MLP neurons of a small language model. Each row is named by its layer, matrix (up: input weights) and neuron, and shows model dimensions 80-207. Each number is 128 + 32 x the weight over its row's rms, rounded and kept within 0 to 255.
After each neuron's rows, "fires on" lists the tokens most often at its 100 highest values on Wikipedia text that the model never trained on.

L10.up292 [115 142 145  88 133 157 154 162 113 173 183 255 117 132 158 112 181  45 114 164 118 154 106 135 153 123 128 154 139 158 139  75 177 123  56 165 213 140 157 209 127 102 188  91 124 135 112 140 164  82 204 146 124 126 112 159 129 118 103 152 103 153 117 129 137 122 116 133 172 142 135 138 126  97 103 145 104 132  96 136 190  95 108 157 137 163 197 174 131 138  88 108 131 108 123 129 130 161 170 100 108 108 140 114 108 139 113  99 111 148  87 138 182 100  95 148 173 113 124 181 153 128 155 111 226 116 138 105]
fires on: ",", ")", "ović"

L8.up1144 [135 139 116 129 130 116 123 102 162 170  95 137 106 128 119 123 142 127 132 113 127 126 156 144  76 131 115 231 138 107 135 189 179 135 118  78 154 136 155 162 150 163 138 121  91 126 142 144 190 165 158 137 131 107  72 214 120 172 145 202 136 125 149 209 139 102  57 130 116 111 184 150 139 163 142  70  39 100  49 123  98 163 117 115  96 141 105 112  88 102 160  86 150  76 126 128 114 188 184 154 123 159 181 125 159 158 108 113 103  62 143 117 144 124 144 159 115 156 143 125 135 161 102 101 144 109 135 177]
fires on: " m", " M", " Sh", " s", " Abd"

L8.up949 [126 128 127 120 129 106 168  85 206 146 156 118 102 167 103 143 122 120 126 202  90 101 142 166 107 100  82 155 139  46 113 152 160 152 105  46 115 127  91 183 169  74 182 118  53  79 145 179  95 107 146 108 104 138 137 160 132 128 141 121  95  74 147 153 138  79 183  86 125 171  94 125 128 122 156  92 101 155 142 116 163 166 118 167 140 163 166 194 147 164 152  79 155 132 120 148 114 126 121 117  61 135 128 109 159  99 109  99 100 106  74 102 180  90 160  78 129 115 124  62 121 148  87 154  73  98 117 132]
fires on: ".", " three", " The", " Sp", " A"

L22.up458 [112 138 139 134 179 164 161  80 153  85 185 143 155 123 143 142 131 166 140  52 113  71 135 202 202 150 119 117 124 139 154 121 139 143  77 156 122 141 137 170 138 122 129 141 173 118 138 128  95 104 140  89 160 165 172 161  97 123  87 162 176  79 174 160 131 171 116 160  81 163 135  86  74  75 108 125  94 164 150 120 139 129 138  96 156 144  85 161 109 137 161  46 167 139 121 147 112 164 129 123  99 126 148 118 123 145 157 163 100 160 147 136 143 134 181 162 110 139 136 122 186  18 151 162 200 139 153 164]
fires on: " the", " be", " are", " Stats", " per"

L20.up245 [135  76  96 130  97 119  86 139 145 122 158 126 129 148 175 134 134 149 107 109 133 120 142 118 166 144 104 130 202  75  78  95 111 145 117 137 167 170 126 179 115  65 138 132 116 159 161 152 153  96 158  82 159  84 123 125 156 190 124 132  62  88 157 153 145  89 188 155 112 137 180 126 159 105 118 206 133 136 125 159 110 148 108 116 127 161 112 129 137 115 101 153 139 160 154 107  83 101 120 167 126 181  91 132 104  78 113 131 172 163  82 126 132 133 114 108  93 107  94 119 218 105  99 111 185  82 130 146]
fires on: " they", " and", " may", " can", " would", " should"

L17.up931 [158 111  66 121  78 155 143 126 159 123  74 144 133 157 154 105 115 154 138 107 151  78  81 157 154 168 154 167 208  92 113 175 109 136 153 119 169  82 187 122 126 123 124 168 114 150 118  73 145  93 127 145 153  87 121 199 146 145  96 121 136  92 123  90 104  54  97 121 145 120 104 134 112 100 196 141  56 152 164 139 144 137  83 143 119 170 170 152 154 119 145  97 147 127  95 183 106 219 132 137  83 159 140 171 151 130 109 122 123 104 181 168 221 112 127 129 124 130 146 120 142 100 139 120 161 170 120 166]
fires on: "==", "==\n", "==\n\n", " ==\n", "="

L22.up140 [140 140  64 136 117  52 138 171 137 156 103 166 111 146 160  40 105 105  94 173 162 178 154 255 136 163 112 116 159  54 120 156 119 131 119 138 101 135 106 138 132  88 176 144 127 125 172 137 128  67 117  73 106 152 174 126 129 144 186 189 160 143 171 108 117 136 132 140 150  91 101 140 179 128 161 123  81 134 106 168 147 118 140 126 187 169 144  89 163 117 130 116 130 127 135 129 127 128 103 135  91 113 114 158  86  90 100 175  93 146 153  87 142 159 180 122  84 157 163  96 110  42 103 180 134  92 133 168]
fires on: " |", ";", " and", "-", "|"

L19.up1100 [144 131 139 120 120 162 144 113 129 157 181  88  56  97 150 107 150 136  95 124 177 150 139 162 194  67  89 174 119 129 196 102 100 206 134  82 168 161 173 113 104 121 153 159 111 103 151 142  87  70 147 112 144  76 128 155 120 123 143 109 190  60 119 137 125 123 172 149  63 140 142 129  69  96  75 137 140 127 166 178 189  78 195 115 178 101 110 113 107 162 148 112 135 162  80 123 133 124 115 151  50 115 141 132 183  79 110 112  20 140 117 177  93 101 141 159 138  82 152 171 188 110 119  88  97 162 172 151]
fires on: "0", " be", "9", " are", "1", " do"

L21.up78 [119  94  74 110 142  84 173  97 118  82 167 114 118 159 108 105 149 173 105 126 163 118 122 121 185 138  82 132 156  62 112 162  97 141 109 125 109 153 108 147 121 110  82 124 124  90 144 159 106 121  87 105 193 120 130 163  34 116 126 147 164 122 134 110 144 134 154 127 138 165 168  83 133 128  59 144 108 149 168 114 145 180 114 115 140 106 135 203 115 152 172 140 161 136 173 188 153 138 109 144 136  42 148 106  89 192  85  98 118 100 123  91 115 165 187 144 157 117 136  80 134 120 116  87  79 133 130 116]
fires on: "0", " with", " and", " only", " as", " for"

L21.up336 [107 140 118 106  95 126 119 173 178 123  68  93 152 125 124 134 151 108 123 134 179 132 140 184 127 148 181 110  99 101 166 170 177 114  81 119 146 116 110 128 107 110 149 189  97 149 142 149 168 139 141  79 181 107 148 137 146 115 157 192 110 112 112 110 127 102  72  91 110  87 146 122 163 153 158 130 179 122 133 130 116 119 109 113 151 177 118 141 161 166 166 144 138 143 127 198 119 156 154 133 137 137 196 118 145 167  72 111 127 158 151 128 210 104 167 122 133 181 109 147 159 145 114 146 172  78 105 136]
fires on: " is", " becomes", " be", " are", " became"

L20.up994 [147 133  90 143 176 106 111  82 142 100 122 100 141 116 143  99 166  87 136 101 160 165 160 157 138 137 127 127 107 135 141 146 224 118 126  95 147 138 105  72  87 132 103 108 127 142  95 161 124  76 175  80 209 107 105 150 141 158 194 141 113 166 135 152 130 149 110 112  54 143 142 107 182 133 167 115 146  99 108 178 154 163 146 156 147 118 128 152 203 156 100 106 179 116 139 146 142 179 120 152 102 111 214 112 155 117 111 147 125 110 183 126 143 165 128 180 143 136 185 116 104  66 122 165 145  63 135 159]
fires on: ":", " with", " between", " |", ","

L21.up722 [135 125 129 125  78 164 152  93 142 148 144 131 114 135  53 177 102 113 131  92 167 115 111 175 159 100  77 137 151 108 122 114 168 197 140 129 159 124 134 103  85 118 143 112 132  91 105 104 135 178 192  59 203  65 105 152 156 130 129 106 152  75 106 120 124  92 124  70 125 132 128 113 105 111 168  91  68  92 168 166 143  87 145 138 129 111 165 103 186 139 124 135 122 120  96 181 109 125 139 112 110 120 109 124 152 175 142  87  80 112 224 144 160 164 130 114 126 134  75 111 129 148 114 145 149 127 117 154]
fires on: " c", ".", "b", " and", "ar", "ir"

L21.up197 [177 107 158 102 102  72 202 155 173 145 177 116 116 170 152 102 101  54 143 104 128  98 136 224 131 115 123 179 156 143 140 159 132 139 118 167 116  86 144  88  69 114 130 124 159 136 104 160 127 180 104  77 126 122 133 160 156 133  98 146  81  79 171 125 120  86 110 111 159 108  96 137 111 111  85 149 181 147 187 145 175 104  57 128 129 137 155 119 158 104 136 170 116  87 143 128  96 129 118 102 114  93 116 127 130 123 108 145 167  65 205 134 109 106 161  87 149  91 141  84 122 125  58 174 159 120 109 160]
fires on: " was", " (", " is", " and", " on"

L21.up691 [104 143  84 154 141 163 120  91 144 111  88 191 167 146 146 143  86 111 105 124 160 150 153 207 145 164 106 140 131 118 122 182 135 174  80  94 123 149 103 107 147  83 140 123  96 116  86 152 123  82  74 106 178 103 114 178 143 151 111 148 131 158 181 120 122 175 111  94  93 123 157 134 168 182 136 158 134 148 132 121 176 137 147  99 134 132 140 184  78 173 158 157 135 147 131 209 119  97 124 128 169 138 128 122 188 140  89 139 130 113  93 133 175 171 127 145 187 102 134 121 140 121 189  64 140  79 116 142]
fires on: " at", " into", " for", " of", " as", " in"

L8.up943 [133 140 182 130  47 131 135 128 179 188 159 141 134 176 125 140  59 133 105 136  88 120  91 152 103  95 131 128 109 100 100 113  98 151 133  96 132 131 130 124 100 132 123 147  79  74 159 204  88 154 158 134 125 155 118 110 146 120 146 117  82  34 118 114 134 127  86 133 131 165  90 101 103  39 154 122  83 137 188 159 165 162 113 110 150 109 155 151 162 115 124 126 178 171 119 139 109 131 124 111 126 175 110 111  87  83 126 107 104 157 146 146 128  70 128  35 125 125 149  91  95 130  99 124 125 173 121 137]
fires on: ".", " A", " No", " every", ".I"

L17.up22 [162 104  43 102 152  73 119 119 163  80  91 120 112 104 142 113 108 172  90 135  94 123 132 153 130 139 149 149  76 129 106 112 115 103 125 100 182 124  63 112  93 124 116 140  72 127 109 123 204 103 127 113 132 111  94 208  97 118 138 104 105 139  84 126 137  90 118 113 113 151 108 163 156 157 184 106 124 103 135 165 172 120  91 116 140 165 163 130 147  86 136 120 128 113  75 143  99 103 119 111 118 215  66 124 152 117 128 121  79 125 112 107 162 104 145 150 164 185  82 144 138 113 110  89  93 115 107 145]
fires on: " ", " |", "0", "1", "2"

L10.up1082 [121 139 125 134 119 118 129 139 143 104 116  86 102 123 124 126 127 190  98 145 147 117 140 180 105 131 116 130  95 167 134 116 146 117 160 132 158  66 136  90 109 100  98 129 121  90 137  96 153 102  94 109 133 118 140 124 138  80 128  96 151 143 107 136 122 126 113  99  81  65 127 150 121  76 114 143 102 170 115 160 146 141 136  62 146 230 124 170 105  94 137  83 162 168 128 140 122 236 129 123 108 131 191 181 132 105 131 123  77 105 135 174 126 158 135 164 102 173 123 151 119 122 123 164 103 124 148 211]
fires on: " the", " |", " an", " at", " a", " in"

L21.up922 [153 176 193 125  71 133 109 128 129 105  86 113 117 124 108 172  73 171 105 118  77 127 138 175 110 110  51 141  91 145  90 141 133 149 120  97  91  91 160 181 127 126 177 142 138 119 227 128  98 118 138 143  89 177 124 167 164 171 144 156 142 102  76 162 158 179  78 132  63 168  95 108 150 117 198 175 116 130 112 186 140 139 151 111 120 134 120 131 161 122 121  93 150 164 121 140 137  97 156 137 141 166  85 166 101 118 121 125  81 146 123  82 152 144 137 138 129 123 109  75 151 159 131  98  78 124 149 162]
fires on: " (", ".", " sp", "–"

L10.up298 [119 132 149 157 125 131 161 141 135 172 144 155 152 122 140 141 197 146 138 150  98 116 101 186 109 136 165 117 172 116 160 126 114 125 104 103 211 128 196   3 106 122 127  95 123  95 120 190 135 171  97 107 131 128 181 138 165 147  90 103  81 113 128  99 127 121 139  95 121 133 142 172  84 132 136 221  97  48  97 117 188 177 121 152 162 140 145 152  98  71 121 140 164  83 152 145 121  85 140  96 137 161 149 175  98 167 104  86 134 129 114 160 197  76 124   5  93 126 134  95 140 113 139  89 132 134 157 145]
fires on: " and", "'s", ",", "-", ";", " ("

L10.up59 [130 121 142 120 104 158 142 142 127 143 109 173 146 154 165 158 158 129  80 206 124 119 149 181  51  69 139 121 152 157 117 148 126 118 175  88 120 109 162 113  52 139  46  85 135  96 157 171 123 122 160 120 123  94 157 144 165 170 127  90  78  98 153  87 140  99  85  98 144 172 162 166 121 163 118 135 122  90 110 121  86 142 124 140 130  92 108 128 182 102 115  64 132  89 148 146 129  53 134 173  89 162 148 188 110 118 125  19 153  66 124 130 159  76 155  99 119  98 112  43 129 109 108  71 162 189 154 123]
fires on: "\n", ".\n", ".", ";"

L17.up313 [148  90 131 149  93 150 142 121 147  85  99 180 129 113 146 143 152 152  84  56 125 114 151 132 164 119  60 152 159 111  65 141 135 200 101 126 133 115 129 184 109  68  97  74  52 155 116 118  69  79 206 155 124 158 111 141 158 123 155 142  80 105 148 105 141  74 124 159 107 126 145 163  72 135 123 134  88 148  88 166  99 105 130 142 125 119 144  99 132 118 118 162 124  96 160 148 104  97 120 129  86 138 113 137 142 157 122  85 173 116 106 155 159 133 138 128 142 160 152 135 166 144  82 158 126 149 115 114]
fires on: ".", ").", "\"."

L17.up889 [ 93 102 168 114 152 107 144 100 120 165 169 124 145 125  82 190 153  94 148 213 157 118 144 216 135 152 135 137 144  90 140 167 140 131  30 144 161 123 113  90  68  94 119 177 130 174 165 137  95 108 144  95 116 136 160 167 138 134 165 183  78 100 129 140 121 146 121  94 117 139  94 145  86 180 121 122 138  94 132  95 134 113 135 144 156 163 112 196  97 104 154 193 144  80 132 147 103  84 118 149 139  90 134 113 116 134 113 149 114  89 119 192 110  71 160  88 143 104 105 119 133 137  85 137 168  84 110 124]
fires on: "-", "–", " ", ",", "—"

L10.up391 [127 131 145  89 158 143 155 131 100 122 149 115 142 100 173 105 102 107 111 174 175 110 103 188 121  65 103 201 169 107 151 130 188 132  93 143 131  98  88 111 133 143 119 138 111 109 122 176 110 164 138 118 205 133 147  94 140 109 144 114 128 119  90 106 153 130 139 111 155 118 115 144 142 190 183  94  84 123 136 146 141 130 122 126 140 134 193 180 184 107 131 145 155 110 129 124 146 149 166  98 124 139 208 117 113 111 115 125  61 102 224 156 125 148 130 185 107 179  56  47 144  80  56 189 115 140 110 121]
fires on: ".", " of", " the", " living", " and", " from"

L21.up57 [154 153 126  94  81  98 135 115 153 111 113 107 120 144 137  91 129 154 119 108 192 112 184 170 212 147 156 153 126  90 116 127 181 111 147  67  78 119 107 125 117 118 171 114 125 197  98 156  95  72 132 119 195 145 172  93 155 149 139 222 165 157  83 149 152 111 101 102 120  85 119  98 114 133 187 139 111 180 148 166 139  99 122 156 141 127 164  95 115 106 133 170 148 127 122 147 140 128 162 150  77 143 164 146 112 142 114 116 162 111 134 123 134 128 215 209 134 120 134 167 119  95 123 159 170 106 131 239]
fires on: " |", ":", ".", "′", " −"

L21.up953 [142 113 156 140 178 102 185  93 158 132 139 208 137 120 157 105 169 135 158 163 178  88 114 181 161 127 167  67 158 102 109 104 181 126 132 119 129 100 186 132 108  96 108 124 107 176  67 151  98 141 145 119 107 152 132 179 183 176 111 142  41 138 137 105 101 132  96 115 144  94 144 162  49  69 137 161 106  96 137 167 147 136  64 128 155 133 160 139 117  79 112 156 173 104 119 161 101 160 138 141 102 137 125 145 161 131 122 119  93  29 127 160 128 130 188 107 123 141 106 104 112  66 105 169 157  99  90 143]
fires on: ",", " the", " and", ";"

L20.up866 [165 131 143  90 125 111 123 100 138  98  94 147  71 147 124 134 110 161 125  95  84 104 169 191 147  87 108  73 136 124 153 124 190 197 124 139 170 115 142 144 152  56 108 122  88 175 115 141 110 116 120 101  89 175 183 148 142 128 141 194 112 140 122 143 108  76 112 107  99  96 152 181 162 115 159 103 113 132  93 152 165 113 158 155 139 114 111  95 167 144 103 106 140 157 142 109 123 153 127 120  69 129 149 114 129  86  96 102 141  72  61 157 180 139 175  84  97 124 165 104 141 145 103 133 120  93 128  95]
fires on: ".", "-", " -"

L19.up946 [ 97 149  63 112 150 124 129 138 184  88  88 123 121  94 150  91 124 132 128 127  97 168  92 127 114 150 137 143 108 120 196 105 169 141 190 160 204 124  86 117 135 165 193 159 109 153 115 108 167 127 114 109 125 117 164 122 114  85 152 135 117 138 111 123 145  93 102 100  99 113  80 135 113 137 144  96  90 126 120 139 163 123 129  75 161 209 131 127 150 141 154 141 141  86  32 122 110 163 163 105 139  98 150 143  89 132 135 162  95 146 138 137 138 166  92 136 116 140  84 158 117 148  95 130 158  82 114 146]
fires on: " |", ".", "aster"

L19.up414 [138 129 119 110  99  92  98 153 189 110 168 209 103 171 115  89 152 125 133  84 193 134 129 191 169 146 175 117 172 131 165 130 183 177 104 141 194  84 132 153  96  66 162 118  84 144 133 153 159 148 133 117 107 148 155 191 146 193 146 142 102 109 149 150 133  73 135 142 129 150 126 160 138 159 109 113 156 153 149 198 149 126 140 108 130 168 139 134 140 170 153  56 112 127 133 179  99 102 138 110 114 107 122 184 168 137 105 109 169 114  89 142 120 155 158 102 122 108 164  79 145 107 113  84 156 133  83  97]
fires on: ".", " My", " A"

L10.up957 [134 130 159 131  63  53 144 113 224 174 109 185 124 169 106 160 165  95  92 162 132 119 161 165 101 111 123 142 115  59 104 127 125 151  85 109  96 127 117 115 125 103  76 105  95  40 146 197 107 121 153 122 195 169 138  88 177 167 145 104 122  95 144 124 138 102 114  73 145  97 106 101 139 145 116  82 123 108 162 108 100 108 137 127 156 137 112 122 170 127 118  95 121 156 158 139 129 111 109 141 120 153 148 130 147 128 121  77 154 143 143 119 165  59 118 102 149 106 146   0 129 131  84 109 116 148 112 149]
fires on: ";", "."

L17.up896 [104 125 161  83 164 136 189  96  97 147 126 111  98 106 138 134 131 133  64 178 159 151  93 148 183 125  67 116 126 137 145 131 113 113 158 103 143 138 134 128 147 124 199 134  93 164 100  98  94 137 152  63  77 115 169 184 126 140 111 116  96 148 197 115 163 135 165  97  80 112 109 127 157 187 129 138  96 116 106 190 173 125 130 141 133  88 146 187 125 133 116 116 161 102  74 114 146 164 145 212  78 134 148 109 168 162 141 122  64 110 159 134 173  94 140 140 135 127 139  70 159 115  82 101 103 132 124 154]
fires on: ",", "0", "9"

L20.up843 [174 125 135 148 100 133 149 118 164 111 112 144 136 145 116 160 132 113 104 100 103 133 119 142 154 104 111 106 120 167 118 103 117 178 111 101 168 113 113 108 178 131 119 111 118  26 185 128 201 122  40 143  93 126 105 145 112 114  77  62 144  56 155 201 130  57 108 134  70  93 110 180 120 114 131 155 123  69 169  96 137 146 102  97 144 152 166 126 157 149 191 128 122 138 103 117  98 127 133 188 168 101 125  97 122 128 148 143 155  83  69 125 122 108 165 106 137 162 104  97 149 143 114 105 125 114 109 155]
fires on: " ", " ("

L17.up675 [137 134 103 141 141  99 104 133 233 107 119 135 148 100 173 123 137 150 117 147 101 120 147 150 130 178 139  95 124 135 119 109 173 111  94 171 189 114 142 148 167 167 157 157 110  93  92 163 125 113 137 128 107 127 109 172 129 146 172 130 118 148  76  85 156 145 137  72 183 101  73 134 133 174  90 153 119  63 110 152 180 148 138 114 164 170 199 192 111 136 130 201 180 137  98 108 178 135 150  78 151 130 119 131  95 129 122 129 111 160 132 125 200  84 105  89  95 111 102 116 130 135  84 127 119  34  90 239]
fires on: "9", " ", " |", "1"

L20.up453 [163 123  15 116  91 135 128 134 144 156 108  94 138 142 105 116 119 129 120 149 132 165 175 188 166 146 146  61 207 100 143  87 165 166 148 166 107 153  98 161  94  98 157  93 122 140 183 133 103 108 125 103 137 108 132 142 160 113 139  72 126 120 180  69 120 121 141 103 136 157 157 164 138 141 194 191 118  86 115 173 108 190 121 186 191 168 104 108 116 126 125 171 121 172 160 104 142 143 130  79 136 119 135 126 112  81 125 142 126 112  96 118 125 109 230 149  55  98  98  86 157 104 117 104 115  66 145 133]
fires on: " and", " or", " to"

L17.up998 [157 127  61 131 140 144 135 134 190 157 139 132 129 146 150 102 205 114 110 179 115  84  97 145 148 174  93  96 203 117 107 127 120 144 141 152 131 137 155 130 139  73 145 148  97 141 117 136  86 130 117  94 186  84 114 135 179 148 108 110  80  89  79 109 109 133 140 109 127 133 160 113 143 189 136 159 106  64 136 160  98 172  91 127 128 112 105 154 106 155 114 130 112 153 119 169 133 113 119 100 142 146 106 148 140 137 125 122  96 120 121 143 201 105 134 154 129 142 131  98 157 127 130  98 178  97 107 117]
fires on: " and", ",", " to", " or", " -", ";"

L21.up60 [136 153 146  94 110 147 158 106 215 126 153 147 179  99 100 150 169 150 147  64 175 135  79 196 164 141  93 189 143  95 136 151 156  94  96 169 111 109 108 163 149 170 128 144 100 119 149 147 174 129  98  92 190  83 107 129 150 112 145 125 154 107 100 107 154 154  83 123 135 137 125 103 103 111 113 104 100 154 110 123 102 188 131 105 135 147 113 231 156 178 174 171 189 160 130 151  95 165 151 123  98  79 202 137 142 197 129 134 114 145 137 171 180 130 142 188 159 171 106 139 156 155 119 121 113 138 122 170]
fires on: " was", " is", " are", " (", " being", " w"

L20.up854 [169 147 116 126 136 120 132 162 191 146 143 151  97 145 131 106 133 145 147 111 114  94 159 123 117 159  61  51 172  70 116 157 126 137  84 134 142  93 160 126 133  34 119 159  62 143 113 172 120 103 129 129 153  94 127 159 154 167 141 129  90 136 134 145 127 124 149 116 124 144 179 131 130  97 171 139 111 114 105 218 153 184 114 174 142 144 123 119 126 122 128 146 181 114 155 127 160 132 121 143  72 117 135 131 106 170 109 159 101 128 118 125  88  92 166 126  32 101 145 117 166  85  57  43 154  99  89 116]
fires on: " and", " called", " or", " founded", ":", " as"

L8.up866 [139 125 147 106  75 120 149 117 191 120 152 127 117 166 121 172 190 140 112 161  74 116 130 159 112 129 116 134 120  42 126  68 115 140 112  95 124  95 146  98 117 145 138 152  50  80 113 161  94  84 142 113 129 117  93 124 152 148 104 140  75 115 150  93 131  58 131  20 120 129 136 159 141 154 191  93 187 124 178 136 148 137 112 131 171 159 163 115 178 146 127 121 121  86 129 120 135  47 140 103  91 143 156 146 106 114 128 134 168 166 137 121 120  85 160 105 131 128 157 128 104 108 115 113 157 133 113  77]
fires on: ";", "ian", " German", "ist", " African"

L20.up849 [207 130 123 113  88  91 116 112 132 144 143 192 155 101 107 133 130 180 107  87 151 130 153 121 145  88  75 121 135 203 162 141 173 152 125 139 154  84 106 119 133 147 162 172 119  82 148 118 197 140  76  76 118 129 125 155 144 110  88 121 140 115 146 167 158  98 105 142  96 120 116 121  93 154 176 130 109 121 175 154 161 174  97 149 140 190 150 119 160 149 130 127 200 163 164 117 124 112 104 193 161 110  90 196 151 163 144 149 162 104 120  84 183 132 129 138 140 139 130 140 113 128 156 148 103  96 134 161]
fires on: " (", " \""

L17.up71 [162  69  71 148 103 124  99 127 128 124 112 154  95 131 126 128 143 126 127  92 139 127 110 126 147 195 131 134 140  45 104 155 104 136 112 136 189  95 155  96  81 125 112 134  91 178  97 110 158  84 149  86 147  77 119 118 117 113 103 156 143  62 119 106 101  81  83 112 124 108 161 109 133 128 150 197  81  98 133 156 130 144 120 132  90 134  91 106 138  96 137 130 200 110 127 136 104 124 141 123 103 161 102 141 139 123 111  93 119 121 152 189 152 114 183 156 114 115 128  48 116 149  85 111  80  62  89 151]
fires on: " |\n\n", "\n\n", "==", ".\n\n", "="

L10.up820 [123 125 116 117 174 142 140 137  78 134 129 176  81 135 116 113 131 109 137 144 132 102 151 134 178 175  84 121 158 132 160  89 106 136 116 129 189 109 196 135 136 100 187 156 118 124 134 113 143 114 147 137 116  54 173 166 170 170 105 160 112 154  68 108 141 114  85 126 169 128 161 134 145 145 148 173  91 138  89 139 153 155 114 165 116 159 217 113  45 109  88  95 134 146  47 134 126 151 190 107 141 134  97 180 167 173 126 155 111 188 121 132 141 126 121 173 105 156 112 158 183 119 136 137 168 152 105 195]
fires on: ",", "\n\n", " was", ")", ".,"

L22.up376 [123 113  90 168 101 113 122 134 149  48  94 135 121 102 114 113  97 137 116 125  80 144 134 192 145 149  50 128 148 120 152 188 179 153 148 113  93 124 118 179 125 104 108 121  94  89 113 129  79  65 104 144 185 141 174 104 195  72 153 129 130  64  99  80 116 170 150 151 107 137 126 140 203 189 111 184 113 102 119 153 108 147  89 131 145 182 135 106 169 186 177 195 115 172 122 130 183  98 111 123 194 130 123 176 127 162 122 137 116  93 112 128 150 114 146 157  75  82  72  93 166  82 136 145 103  91 104 131]
fires on: " and", " to", " of", " |", " or", " After"

L10.up843 [125 123 118 122 117 136 178  85  99 124 164 127  95 112 117 162 122  55 116 152 156 136 131 168 112 164 132 162 146  90 119 100 138 125 131 134 135 106 146 117 121 137 131 119  98 189 127 125 148 154 140 122 138 122 198 110 180 222  94  78  64 161 106  70 137  94 165 100 134 118 119 115 100 113 166 212 113  85 106 151 128 191 128 114 150 182 143 191 149 105 119 109  95  73 133 141 123 135 131 116 121 221 190 151 167 122 129  59 139  63 108 145  95 103 128  74 154 129 139 117 113 129 135 111 149 160 147 105]
fires on: ",", " and", " |", ":"

L10.up149 [127 143 104  77 192 126 141 153 112 175 154 178 141 108 190  89 153 113 122 191  86 134 129 146 129 132  56 122 156 131 133 132 120 120 140 168 188 141 188  58  89 125 156 185 161  80 155  85 153 105 138 119 122  94 177 140 103  99 111 172 115 152 125 130 125 135 128  70 218 115 127 141 152 150 117 146 133 119 113 145 162 144 134 132 137 156 152 126 118 124 106 102 159 108  74 135 110 166 155 105  99 116 126 100  73  99 133 117 125 142 108 118 132 112 151 184 104 118 102 174 120 121 111 145  96 102 129 158]
fires on: " |", " •", "2", " medalist", "\n", "6"

L22.up513 [ 87  91  82 100 121 103 130 142 135 157 129 120 145 101  83 184 142  71 130 123 151 136 150 172 117 129 155 120 136  74 117  92 170 154 123 107 107 107 133 111 127 153 183 110  89 155 160 138 159 100 127 144  96 116  90 153 154 150 100 131  93 113 196  93 126 112 149  56 153 150 163 131 142 175 163 144 121  98 144 117 183 144 120 192 106 190 120 164  84 124 175 137 111 158 147 139 151  92 132 101 157 111 101 148 111  77 131 126 125  75 146 174 214 157 130 126 174 117  88 145 120 137 107 126 152 111 146 190]
fires on: "-", " \"", "–", " '", " htt"

L20.up1108 [ 98 136 127 120 141 108  91 133  95 128 135 149 127 129 130  54 129 127 140 142 184 137 113 242 120 102 156  58 103  76 104 110 175 109  67 130 121  79 161 102 133  99 150 152  98 138 119 166 171 120  90 122  98  81 137 113 110 130 116 194 157 145 201  98 136  98  44 121 159 107 113 178  80 121 134 156 129 129 141 137 165 153 139 135 170 171 112 151  94  46 114 100 107 162 150  95 118 147 170 100 110 125 167 172 128  72  96 132  86 156  93 220 169 139 167 111  97 169  83  94 122 126 143 152 172 121 114 171]
fires on: "-", " a", " to", " |", ":", "–"

L20.up840 [140 141 130 154 117  39 115 164 122  64 103 139 122 166 149 203 127 163  85 132 110 179  87 189 170  72  96 149 169 147 130 103 117 174 121 152 151 150 176 151 173   6  80 162 138 145 104 115 154  89 138 141  96 107  99 113 110 120 141 180 134  76 152 172 123  92 145 151 121 134 109 131 116 191 147 137  72 165 141 118 200 141 102 131 143 181 125  88 155 218 148  84 105 138  75 116  92 164 132 120  54 131 167 142 115  99 141 143 130  71  94 136 152 154 173 123  90 125 153 102 137 112  69 117 105 139  98 132]
fires on: "2", "-", ".", " Second", " third", " a"

L10.up256 [136 133 110 153  71  66 129 113 182 144 176 165 139 150 151 145  84 137 102 180 122 105 120 160  62  98 116 153 114  39 100 140 150 146 168  94 132 122 107  86  33 103 102  88  76 116 152 174 123 101 208 121 161 142 140  96 175 108 173 112  57 128 152  79 147 100 125 130 133 140  83 107 144 117 120 109 136 116 178 142 103 122 105 171 136 145 109 132 208  83 120  75 145 147 185 128 131  63 131 158  50 141 123 149 160 115 115  33 145 121  93 149 154  53 123 101 154  98 165  52  89 127  53  90 156 150 141 167]
fires on: "."